Part of a small language model's weights.
Size: 9 layers, width 192, 6 heads of 32 (1 for keys and values), MLP 640 SwiGLU, vocabulary 5771, 6.36M parameters.
Architecture: RMSNorm before each block, rotary positions, no biases in attention or MLP, untied embeddings, normalized queries and keys.
Training: a variant of Muon for these matrices, 111M tokens.
MLP neurons of a small language model. Each row is named by its layer, matrix (down: output weights) and neuron, and shows model dimensions 48-143. Each number is 500 + 50 x the weight over its row's rms, rounded and kept within 0 to 999. Numbers have three digits each. A neuron's up and down rows have the sign that makes its largest values positive.
A block is one neuron, or neurons of one layer that tend to fire together. After each block is what it responds to, as a language model described it from the Wikipedia text at the highest values.

L5.down592:590418509472551493507556495506487485411454524483429550581488530531509545532455542527527602480416517537543441453547577485516458507506542488566408541474487407379491455512525469543483510333444540521477519582500473449520505565524525497469525461533637473558559484462527532477481469576527484524
Responds to: Mostly numeric values inside Wikipedia table cells, often after | or +, as in +50 |, 71 (22); also middle pieces of split words, such as gr in upgrade and th in earthquakes.

L4.down28:445467473509529559475547519527476423614502457454496423501497504590526414482560583490518525471621440584484453498460559559585400522425486454567538509468484511484577491435529560515522558434526583418481508582388411506487435520551528488542520478472481560498535536538578473471503561518445472435
L4.down46:480516545548570527476559599483292588501562568423558528503510508464467408509565450473485464511506471534519470483482466550492521477408638462463476477551483499457554521537454492592424440424491483494483512511475502528501577515491488488561493463446558425483552548508497496504458412452498557514
L4.down52:517501541540504515568531466549448537465541549601496476545382585500548562578579535525575551493449494488534463494485577544536475494476571513440516545453568511519459467507415437583572453445491565536535468478479536437500548478504507521528488455539541479579547533517473510377565454535509435473
L4.down78:490486497460492490494572457459485542439435455497612479452508591605482492388493517539521527596521554528500474396493418468497458510493539455496498488582488516492477469470495512530614533479512591544538498509517513464520459541505492525523415465401481567519520473523469463422428489406392518354
L4.down105:434526411471451445562437559494455486541390589541531523511494564564477412512595508476526513482437513512541498525421582455533442483610481497455411437520517530502535490417546533552578509505539487535489439538593492555481489442539526497566467439511482440538451435528529482479493556498442507518
L4.down177:507427473522451532524545525563379514421512514525450434449500525579482463541535531534453521444537496409567565558430487561486505507497534463542606607508472387511499473506513469545480505439359563544487519600449510457498467454544478469544459487546568502570548484573539535478450522592503509550
L4.down258:503457468541595431534440547486505403574475487464545536558500514495566498476527504483473465531474507552457494522521432521463536457458545423477481489515540489550478521580457404479543437553516348583520507575453458481569567526457544477457517447413501486483506490551469472506442510491607495425
L4.down284:456415484533386464533392467462448564508521477629528468440557444460464458515559619666460425463578556456479526458482514547456501478498532429511491532532551566512508545456454560543466540524446462509540461508419466491536539429464528441414497457512414496492475445534464501499452471497546536571
L4.down298:502467543558479457494485509475595501450554416500553458500461487477525422470513477420436439564433428619443509394464482469455523438471560503483506437542512502404586473413457501525419462481516518470527483469512520412484438572541519498481518475478481520499473541479486482403449449495441458495
L4.down342:593570498472486603513436554386568473411572594400486410497381542467464478475450576524632513543466500510469459414441561480540486494580577517527514484443475546549472488549487533516464505515461502546421444516484468535601548477515550498451419486477502529481385497559460523552517551475568426454
L4.down348:464431620480585483510477499514576455484571525516443503562555536439542512546543421524472515606592548461566547572438500585549482550494395458567546536378444562462511506398529414506471469438506545517580504491517538456432482456524532493579505463501580501509593520495478570522517484473523525423
L4.down450:578496618458518497528638490476459495415602478531540541555454473502520478452452510401556405499511490472389598453546569529542535477578477581508483559541502440550404454531541490474510554407442488552573474572454537551487556443523524550446547555461502560468492486508511513567502479559489487405
L4.down490:394593544491488455504513413488477550556500466504527413529438535535547441473417474491570475606520552598468503491591514484530456552419536423482405524582466520455458530409535516440480457431457506430461558460493553477527581577532468535465493527504411573517494511516502444451566451613519560406
L4.down519:480459594416454530511495516494439490468499349487446463550492503542581516576463447623468502597481520565421519484464474492506491450442496489513548504537485598478516459480551560548477463479481476428445523411509434525474467516492473590461519500577476538413543541476491552460528452530519569508
L4.down536:457487529453563543495487540425542449421494598547483531629490503492572508525429498587539516540469424574465422499488504507439512492548560509564443533577550555420484505456487487449583439559451519503462469452453539607556464595472489552477471517494475514550454582531485571500438452508529460521
L4.down538:568523489489531445530524520549593508565491497454408496417518644420462529425522479537517576516424429634485546515528462515458555513510540444505485465575534491482510517522511500471488516606475468487439537498488503504477510492521487411537483566468563464517509479453455552585484529489477581553
Responds to: Adverb endings like -ly/-ably and adverbs like also, later, not right after is/was; also digits right after +, − or $ in tables.

L4.down21:437459537571499527478445507501531506404433444462469456559455513516456504509536530458571568540500426453591624496598516434474478587490455544505523556461507415576473540442416464520422473546505518446550597478552575566493444549482525518356467510454567402470488522404546490476510551512522515543
L4.down23:383471483485442415440456588488501458448499471512495437483541487544475503491501518531518512502450474509434447520513491510445568548524393535493566582452523468529580525451540482439548464524582564550559436477540525459477563565448510519519556488590410421495492506579429384574551475524501479552
L4.down79:437497496482495506587492475503494456517457500514494472493523517521382516438449541462453478469491507448468486507576543525535522550508483462566560449481504540418505455442371434480466513581505425495456376442536404601557525550509482511506478523623438457450543436535554475487449455542466511478
L4.down166:492477526507555563446473575512513406563427496489459442499536421415539527501550507544533495524543463500449580491565509496434539516530459477539439639479444435564517534433461482477536546568588541426494536506494486524437378500475587523570556520560415515429595484480495460456434525407501504515
L4.down225:459559537526468585553481503457491484461429469456481454494500502586525535505548494437496474497547494469517470479572450468490453528590495564473569570519448538506498545551479529487569523591448519515495485513545437384493500514509612518558434500578472511537479514444487512485611541452519413493
L4.down227:425526493458516506434485586456478490513474425508527539483508523499538490479510513504507616538592557482541524409475494474500529454440513427556686561438470475496436526554455509457537512453612487455466445461490468480553526446448532424578583568555497461432507476466530501471447492492517430477
L4.down277:543430522513465523484515527482516490540484513528456433462561552562527504485551600504525503533484419448477553509546518422514497546532489402530520491510544574480476586400519506459402480552540478488521497568594453416452496514514534527479432532471455433457511464510501388451452490478440521539
L4.down376:597500393464507586474443492546443337461494489424546387494437581557505504472512420545503492472580517493474543466508527500466527458390494457493432557461451470491489530475495558434473491468441435547478465520521509502575440552550564482579495531562458539462507437439506503482408530497430455463
L4.down449:433477525476496591474550495518543503574432511641512479444500471629475549442481494446562489517515584514499557509421562516460449529507531418488557550469509445483452509482485573476408472469506556481513552567465486473471506392505509566490561584511466653431476454521524527532505463457480557549
L4.down470:522403585482505573542462399567550522563558538457478507579482577515503527484478551526488550556535539530497475545438461420490586469594438547474495565555436505459478614386506495479473523477486522529495522569489530540468429478492537548554492527523471595469495469435402515449509554451526552499
L4.down495:569533469486546481539567540508510587519499385530481461466528508476458469482548467415423430565485470537457474530589490492455522507538502537533481379569423420475533441520458498454616533498453573458563481544466490507510505459596467522449553537456656436617481480470466555516497553512480475576
L4.down530:593449500418572469469467375493512516530432527516516519562543461535577596450451471510477519503439469488501477467582482524516472689488458478534459422464526437457566509453508494475430399514427470429547535439437534466515561498513498510500428545443492504542457551452480484533524493527491469520
L4.down561:476513469477546474493461437580619624501554532576464441501497565564467498431425478503525527522452577582387448508583522463466550485512473551478471510498519531426412532534556516429460492429457422518532471393492395491460532470537495519448416421535526569550466474500440512498497449525512545496
L4.down564:528453504448415452484369500539514444500398423461471554492446502491535493403493540432517593569515448487454502558556467544481498477452452455472532545415520459511550521392474528410545549391528541564444524404566535482520491489375418463492430477495466532477496444474527370467544543511487485523
L4.down627:501572456488464430529565517527491578539399473507487525425565473502508537472465622488602474526443516422494542562478540484464501537572450538511528454507379592437437477546511515549459489551497483603399575524509484515575434505484430488532514511496535468456480568459462512518501507585527528554
L4.down631:474442477495533556458437541519525404549528612476561487482518430551544515529460597541519472437549458530453485513460481374507477464481566395533536487539597497531534357493542536427447464512470524483545476476436499496477522499487553507519439515448498478554432521516590350483475522468427462492
Responds to: Linking words, mostly "by" and "and" (also with, over), that come right before a name or item: "defeated by", "Preceded by", "Payne and".

L5.down51:533555554499497497480517391472516541435388556520534500637465464409473540486432370504556488483533540468488427525517554516629526467505457539536532520499570492500447530488546536541515586487501484473472521460507480513517369421432413485505560453497422530502399569613497474523505534538472536567
Responds to: Mostly words that open a new sentence or clause (The, This, which, that, there), plus mid-word "ir" pieces (Beirut, Noir, desirable) and capital "N" in abbreviations (NL, SNEP).

L5.down228:487489487435481561540531469529436488473424483498520470477483491418473467611418571455495476503484496503549539431501499370427521432569494428448575518594476455508418436410525449544485430509425441507519423568435408463507489513533491535439447570501480595508488586548526516467522482473484518461
Responds to: Prepositions (in, at, of) right before a place or time phrase, and day or month tokens in biography birth–death dates, e.g. born in, died in, at the club, November 6,.

L4.down31:472450478498507596499501513495640532405511486512522545562523507527538523562640403535370522584522529521451447477527492508458473539536434472502568533539438416480551523484480465387537458460546500442532524443552526493523531501435487531468427496503471472430405511552444485473539553434429572450
L4.down34:476509507498423609500519445475463493499503541411577588464503430575481450544416428570457476588489477450411391478478484455535542491588396531532483495491515562598507555506588507563495505519513482527476522539457532510543465458557477534483413531556486480460471427507515561484501540517469365515
L4.down80:498485474473472425530467498495563434464442556537505466604613397520519581507466606470532462525585506503476580456534535530551467477584588405507474499448518460616527497485528520468404475452510516504457465558449607475488420489504534407403425515542532518533567544488422536565545454444467462473
L4.down148:478432476498560509474464556510519494529455582495430495491486529472484441591540517489533409542566515510518521497437460431403448538415521463450497484575368439563543548535545463464490558464449473436506455582521465467528508488459546467438482465555460565605458503496549492510495480460484450414
L4.down232:476560455575535458603483488400386500586573516537551562511456503471582526542484411581445532531510556537541511592518558588482519478485465460548522491471479525545508543548511489495492566540515474448439542461565527604479454501511462566498503417548388552569555500515541551507539534475466484544
L4.down236:537552509496533465512577541454530451563524563508506513458481510478479503570525555536518598376570533453467519506556670598565464510495466434533446487438470453561582443477532477465494510423416523488527421503425459502457611477455505426612488525548532564409441490507551563495540501510578501540
L4.down263:518512463407543541538473414502546484496527537566519469494498551497518435571500674478425479484502485478401432527551464507470462569505515434540445460482577494569540483444516413445480524476483529538464553543515537421552495455450556494538489539439509472543559539525411553534500419465627443478
L4.down304:532425414447524555522543482459493528446572562468530529376555506532498476607553500572472492445470424550540490574528438496459545490426565516526474452471527514472518457516518546553438510489540544480450437539433567538524510473577471595606439440518550573582448515504564523562430501417399480560
L4.down324:525438531388572473433496513558516465468497515560550485530537462445612524504420495512560460474453472541489539553444533476548562551462533475531504487487505534512501541487455628491541490501600424514486546574460488413488489458435424481533485491507548591474521521490482496455488582528486550443
L4.down373:409503509493443515568526392441446502521560518475468434423446520548502432529539587481549522505537463497476499550502500487521427559481506463494500468544395526536437493418617599503548548441396405535488407500526463429512568502497578446552454528593464455459454481524500547490530523468521543533
L4.down408:555429540462336497507437497478500598406424614445534464490540501513523547480444558475432509495478550523549543465465538486468511523470512491513492538430411461505532512514435494531494451468486499488395479495581516528512480468512514478526507423454566535502554552598457613466511588381462520490
L4.down453:525617501464614463516411473477578454603527499609451462453516399491484435537462519571519560552486449500507402588476446436533521463508545465517520503554509467531564508504546510496554482523557592537588553483541470502473507444560507495451457557547456496518479427551514440513409527531520628551
L4.down456:586454496482507521493527516530536516513512400472519527504484547548511465459527468499478518455523469589527450430464497478466533486614490502584473519481436575493610499457411550519618517487446578445522514496495552501560482512574468617548479415514506441503514566436442559498503566429501596507
L4.down471:602519453545546513486529510465526427522428493503443510377534519524493515443505428504511506472431552465459548511498537445535616491448463483546465516443559475475504473454416505476453498508550586475502544520453496652545506526540401495514524478453499554440587479521531514421461512383445556539
L4.down479:500469452462512495437396522524492537413504426459477503583447545519483535544449523468377499508477485486567419551489431507448543515556484545451499468481515509485464537512456471494562483452477515504426520551528433524471542625441438528591485480472557455467574603413509472470594473421610429558
L4.down609:449550493498554481534498458581479528428436507561585508499434523484533398565437517422498487580487505462468430468602535477484487499531489518477548381534472456617548560520411538412433535573472521521520579469531425530458457455471493543368555464573501510510471555510496502461518569457518507491
Responds to: Prepositions such as in, on, at, and to that follow a verb, participle or adverb and start a phrase, as in was on, moved on, repaired at; also the word-start ext-.

L4.down19:531537462487546465473467607560441408594553508513468575445526472487490466533585509532497523477515504612457545492473506446481458484564463449495485495548529521529582420443479477543445526532529540478597435625534509372468489513608489485463392430521514506451457519557510544559504543526570454469
L4.down82:546559433518511483607498494507613514522446531577462489477522561496524506430453449451437464441480496513452459572442424558521458465522442575482553481582395431459589648557480536437511483596490513504535541532522532524505448488476465508456500449618512470536513486480588567543589496509471524501
L4.down100:465523547416510428522454550502473478435614538512484527486532581422493561543471539460556569491482554611468548515533395536493504466498511482477558464646493562560521416493498479495456494569489487418436496571498540552430474511463473477428496535619510455496472474549457498514575523474463474538
L4.down163:472464482448572500464522495445522394437495406502496466511431578453479544526517552394499546473530444593488526522445489445479521560506467450429409571502491548545513550462522476435457448466553476630517533526479491490536453525495427466425488501459488474461518485477427502556459531485546477479
L4.down171:470569490554500467545502491523425454510549566540508515460528611534546589569443463565554569479417468553576514549440519513494446545422436484521482481602505454539421493495570584462435411529492429468450452455565579463453615518550539501627442404554525514623544489501520391559497508509432435412
L4.down180:466514583415565508484411491496590470485489498539452385505549575584451482458530470449501559533519485501449494477568535552506488502542492584522458479544536451481551660459454467492555425494469573496548554431371489581507466500494421450483404434540522511510435542497480522469493441503447508566
L4.down201:353458512573488470494559486399407504493452478473517534477483499554523483501432461539553491450519473512605450520423507553528482639557496491516555461466430567525493534566418559533577482575455444462599498550453548551480530476450534425534488458514476493511507458564456444500546486495479496446
L4.down303:517540421452437567530471479544483490441461502566479401551495556534471421461598508498537497548571462534511452470467458421449476525440484467469501623398461531313496578418468459505535506409463501494464504511488506543450520449537480463608511471387458466495548542489417519451479486494502483488
L4.down313:526465502568513504467542459471490581467589523521462497561519536472438536554473451531554493500403515573368484508531518485485499525481517519414461462593578563497551475465540516458492462579619436556466599548473454532468520522532495437498511521462569415443449477492548493521572553549539536498
L4.down351:443486561429481504496481523533453438384467527531505516545487501450546515381444460488511537551436419465427578551493415539518508501453513531489564459439430498449510477536560535471476497574444516516539528472478514459460526442546564553589518555435493431483492441546522451506586413525492515455
L4.down394:426459521488469497482525533465509558433452478477471475494612456506489528389516524461336464549447423574535464547566549582511481611457451497531460597515488477481586492478458496463421470575454460467435510467482528500468466421516530437530536554524511516556564480517460566463483482554520466643
L4.down447:339497602543507495508540485458526483483418562462475476463573510638616464497456426466569517424482525558482537504464537506526513518501492465439469492592408400489517586485523546542467523561503480421485552504405527536453492473524468552518537447495552518499416550489453441465565551520508582447
L4.down491:470515460562498468551433501505493498541508513530479560526447567375507537516381467563492536399491455529493434468492526492491572543464466493423512494551516518491430443431529487449480444450526470489477489544409517532545601409526443444409429557534532542459435453419516416641394553515555524466
L4.down512:512533514478384521495485484585547464459502536478545482547470504528499452521561505504526495483441433476557519508405515460498525453448496444433501533514487421557632532455483472487492514543497421492559530482471546555539490531580521459452490466507537518522611568452478543521480445530476526523
L4.down524:431485504457425432520491568554500496498554459517514424468552510545474439504468571566472411533467470450499458543523528550503465517509520407452482519464481479481591545526458497444413474541496473487467482452403562478527478543498506476465478514546555546430475459542500504489537544476511500471
L4.down639:559549550470492511424557474530536499470565549553513496369490565512491549383440550550606500444492528507396446570531431534527522492465594534564508481488469506459540439473546590595434474483466565511529494450463499536570524491523572559508472438607571555502421513408509465496539504523492529425
Responds to: Pronouns it/which and linking as, be, become that precede a description of an entity, e.g. made it, described it as, played as.

L2.down363:411421431513594453506439554465514450562459514564520476516437565467530531489511495480518541484529539441453486539485497585498533530537519516514531542467466512445455557521512492523459545473482532496483580438509563449524412539459484487617452500561552517507457498543484485444612391556546555513
L2.down406:508494439492491535511595511511524478489582468498501563451510548525542455528537578404538487374544556450502442480460428460552531486495528554603493473548443492509492473451489500495484521489490512452446464533503420494531497471471428533528519549520375509474526566424401534523529502530385517470
L2.down475:510493464459571473530454497570515523371569521564495517433570510481545579479463580498471508454423474516603487616484600459514510529462446453518419461448614487512540510502414490555586451526496497578452523459461532490526478561489534472537558570534486415453506439535458534479499475423479568428
L2.down521:518425504478525469416519527543516538579430465535472551515528553526531439461411537521557579535530538516519424475451546470453501521532436498538474547565436461553472481451428477460535463479442523466537555388489475454564490584525513508532498444542536556471548548425462406492516480450480543498
Responds to: Personal pronouns referring back to an entity named earlier, mostly it, he, she, they at clause or sentence start, as in "Rolling Stone described it".

L4.down111:490467526484489520537508534567445460414568427457464432441546541501536505526387559452498439498531580518437568527469436464457506518477381487453419487477528583509508465566483503652474509487469488582458568455570573546559509509493465501532502518453394467533504544452479464477504465531543411635
L4.down169:470420517396521490525466484436471543496507493486504537466464551569473519598454462454387459531496533461468598476556530450508487516398582519432457495529477545533508522550480477602534519517477560517341474420419491477493495510432537502557553431560537495486489398598581472508459533484449494506
L4.down199:470491510546450530454576488572514474436431514541532476492468470447527530521556585539508540494558415459504454485463467556477449469446474493509528556390532563686492554523495566597506545525413583570405378621436430503578449440518498452554495493532511479457480455564464518499458512461493483471
L4.down264:412516507398502576523533480512520546507498473425466507458590486528536506476531487543466465516542550584422481540487512533503457566510410454407573556516520535508445492562547425442491510498514493513467477532566478461460542476561448426501531433628433543489441547522573463557521583498523490534
L4.down266:527532469439380439484548506507425484517497532493476476485440472473549576553496439483501479499551481461566459460473506537451517517512491615506528472506443515431532504496519453491494570545546623473445540468568488522516457431549479510462439564536482505630422565513501562374503503503501506439
L4.down268:579438457463510582516504547587558580511502500492456593500538514516447516433503433483509550524617507481532538511473515535489536536534523533612551490379473541524459474491552530546459521560553460530551576589501519459548448379480552534471459435541509525561575506518499619465511571479552461531
L4.down271:416439522548471452523482399503553535404502538517494556506489605573540541462546544548545453632475608479487573483451469424531485462445524468534559433385499570600567513473506526461538488510438456481565402494539498490574526510502487523475467577470470515530501432462490520556508501597519434502
L4.down286:459565474546524473382436464525563470463542481498509444492536428470592499486439494530489433532619577525505475547546578508536440537433539434506511487564455524546556510574556621488469581535388527496520542473458455493580561512476499567503534527544563383505504536490502487529444473518520418525
L4.down288:458427521557474533432549501490620598482419445527547551537461525455480461383439504548590538453566501440444537507520514573511539622525429561539530442542393488572552562587596520450412537498430545555477487495444577577519525498468537522507584420400448478578481484520537560454454482497413493427
L4.down323:548557477480521436504438458632438486451555488584480554544498607507480418407518567465513430437514515536479482570520477530548496480511518501547580460448461539508473595498489514570509516522421533534479598487510522485553482563538503499477539423436500438527400528526490576501520445533522449517
L4.down437:634558477480515538524513487537559528495513535576463411519543561558421422542458486486456501535425487489481441551490523531477517642456478468489504479409429542519512566547430534571553542521502510524439482528490541503549528447436542455525535529545453496612437434579499456543503569532452396461
L4.down454:568590521552645496508550548490477469524519496497553509433402527485410457526569482473479501475491508532461472537511453438558517535456460544486503510533539544458481525536463554460459456523536462506569483518504554543544372525387519519575432442509574588506545527475445458432565519507489503469
L4.down498:624485551482453598481447457480583530548436456516460478428498518552495516425592574498594532533524604484588562492532553530455448488532505481558520562480451506525531542481489446561488504432458640512482460493509466481499500518503500497473524528486492573574577608448519577582523459497420562478
L4.down510:515488434497509448485546424489425546590552454486587483549494484537490456468513569524487520548499516569478422554561480450485485503547502481501475492475505459491454513479499475485511414515491451457509528517520492557435475535518439521532426414624477426478575517465474607510602410464494549482
L4.down535:552460459511539490481492565593466461490498504540564518590527423504489524484485475476530505531467564427473514516451549549456381502494477485580555562517505405552408464531563408475522560488454513514482537461510574497577431603541538413524576483523482439448434494576502523491533539547480497435
L4.down548:518470474472550467505543496511409529432604464564515458563503465532462477416533483506522453488490468574486447568492459430511519460504495415500526511507552565522493519445414422488521557469487389569519557464513606573500462500640494569524456529493412462447441550424557449539451514559516515513
Responds to: Relative pronouns and subject pronouns that open a new clause, usually after a comma or period, such as ", which was", "that", "It is", "there".

L2.down102:486426600528449608507441452521597503441589497479470526497561531502564528446497553539509526530449520583462540545525592461495523583476422527486441517582540488594570519467407489488497510571532452488614511548528596391524493445512526457424452511512470542484482502523468602565463524463509486531
L2.down182:621469490411464433528530479497366556482449506486495514481444554557611412468436595508525456531482454483445535491461439391572554461444586538505532486365493550543555448569403585543443591405595545513527454496509507446462520575514439558453481552531540513523519515560475518526439431439444501463
L2.down194:489512484543488437547601513465420582457499517507492563531456572503524586528496481464509483419526489485524501451455506464492546469518511451468484495527551459517479469488390540493520454456540593476548523489522552513521501686499491562454599483575408564449491524434452521537479472609532447406
L2.down605:452436469561531527512469470450432560545365484533536502580499522498574445475457547459479430547482524468463381559566543543538499528474498488474494493540510451469483470526490492436437555486490538480592598533589539495561457535536470499424573463505542522430577528552479544562456479501550476476
Responds to: Commas closing a word or clause mid-sentence (Edmonton, police, College,), and opening quotes before song or cited-article titles in lists.

L2.down153:567465504439481553590480411463531417446462477640523513492563501510464459604431507498509484511403516475465454484473446516460431558525536476497425561472512512532461515389444401477515452524540455524494425512517570501528422511484483523533471500520502513417576445559496492464573557493534406365
L2.down257:489506471477461477517531556386505437398455498492485492411397499445537471534534535540514459424566489444445580476511578467529478515499541493520472462459537532604461589465480514394532481502505579508568465525441473486418411528569448507466530476471540482544558395488466527569628560476514539486
L2.down323:459403475520581498501478445485421559522439494423512554529467470474477429442483563510557536562483494532587515494524494467509493438493523522443569473485513577437410441443446466440488407517521479440440485536641482568516430472540404548499525435543527527494500423481501523452539542522558507483
L2.down540:431474490533390535589496505443466419552578576537505542455462547517569489528466531455545465507457498459375521495555461493513498452494525428556490423509468451514555490520508510520503364541499507471548497533498494452603453517516436432497497515487507467523565510496565442546575533545446489482
Responds to: Prepositions and subordinators that begin a time, place or condition phrase after a complete clause, such as at, after, when, within, until.

L2.down165:514550460570448539529450436438623461524481574507462528511537514449455466502552546535391450562476559570556535510601537509532511423520533541433468508524521490430533496540561513561397480515615526518502438525380439456505440540537519569490532448480495548518496500555524586449460519448493523438
L2.down238:540437524458522426527517461538456567563456580425539503517545492511550526503486519414477475428481507538475547490525581467538538482462498558502494539502456473552495513463461466512501496502592540436413420454582496582456523503476526534502437360477520503402379499488446521541422534535389541469
L2.down430:529466546570450517587531468484535521508472499428476518625510523494448440516556532432509457541476515468561596472525533454454507457478565523528629502446493528531432472504438498488358550548449418456454424584459543579502548534434476538438505541474453470445458459564500514511406500580494522463
L2.down634:515454435572564515551493479497537552480503482475544493554495552447524500483428578485492509450452582515566510544512452499470502489488567470436408505537493481492408595495522531512470458439606448460424448521506391448509493494525531513540432410417474534460412550527493500503450558482381530448
Responds to: Degree, focus and manner modifiers, especially "particularly"/"especially" after a comma introducing a singled-out example; also more, most, very, high, and adverb suffixes like -ently, -ally.

L2.down23:559470640419506496537473464461499515533478603458397405644453540585466499446518454428465517543501511516525584486433585565450538495482396492433563554529429576432483483516494493502483501567529425508452483504492468429552506577578460516479498529458450533474522478574464532469518556575501546554
L2.down304:550508471492549494499466488425415478487478440533524506574494553481543470496495518529432495405520538563491543469482541562494527591460446452415507522421443474437445469438437519398452572512529489490513440492525485386534523473465407486498581480480498490525530529493449550471564576607535479500
L2.down480:394488502469489418465492514499483473498483468567478532512443554513490495509459429562484457505491489530529502482506486505495494492514424524577454437478477539470513480521543513588443550447571593416594528395471480455535549530496526474482439535504522493452462553502560499477486448531452520506
L2.down564:545498522448560455452514507445464423476446461512365484569498600445497592488472477603515544453421556445483525535469543490486473459493493438467433557474488551455508556509471453487440518550516500530520495436467452420579534547491442463443537507389559475520470597510524521493524539547516493579
Responds to: Mainly &, and, or joining two nouns in titles or names, e.g. Cloak & Dagger, Science and Technology; weaker on mid-word v (Chevrolet, Traveller).

L2.down230:457504538560509474512505575409424468454457526505605532554469479538476541541578607549473514472497407517449487483423497462456526471487544513549531503530565521463464476556430605507491531550423522506526450570369543516588389575510399529432379605602555447462452425477434429546501516486528512489
L2.down446:479453459491517552489513512456574530494495496575505505551473500482472466521546473577455652439490477499513524460444473521495464519519597485488573512470500574456597539528439624524468544612496469471444412548519468546572433528507430488494462484532509490477465424522567534546537548590433505415
L2.down465:495506408459503578584478475424506436462465496466448576638462572500466500529474497551383499477469559462506552494531613507487498505444538440415505497526438509467502512521484449476530460507562538404521443514508598459543484457548463443520493525551463461442508537517499490522512528506528497417
L2.down508:495514449554516489499489585506523432501464575499527502458521560524492508361569539635456494488473431478448533482532472468563507423543505518493511499483454529455468536514488500488456560554425506501524425508426509485536528541553452509517404562582521442497450451469504606528514548526528533489
Responds to: Relative and subordinating words that open a new clause, usually after a comma or noun, especially where, plus which, who, that, when, because.

L5.down543:491498547523566467507501505532519500482462442492473599530421530450565577428565474496542582372503531567517544503465496505505455503491547502550507515449507595567487513549434515555469499613436518499483507557495517538620515527513436469551475492435487511434466480545481513526536523473601472388
Responds to: Function words that open a new clause after a comma or period, such as but, as, it, which, and the wh- endings in which, what, why.

L5.down554:423448619476533468528533501464448383456489509431482531511552516520498571483491466452497518431483444479501506531527557488465552443531478392557502497578621558472500574603529484516435435523501488507517531497420446559538527490591520441538447481577402522518515563501605520488523459506485472531
Responds to: Fires on "and", "or" or a comma that joins the last item of a list or pair of names, as in "herbs, and spices", "Driggs and Van Siclen", "PC and consoles".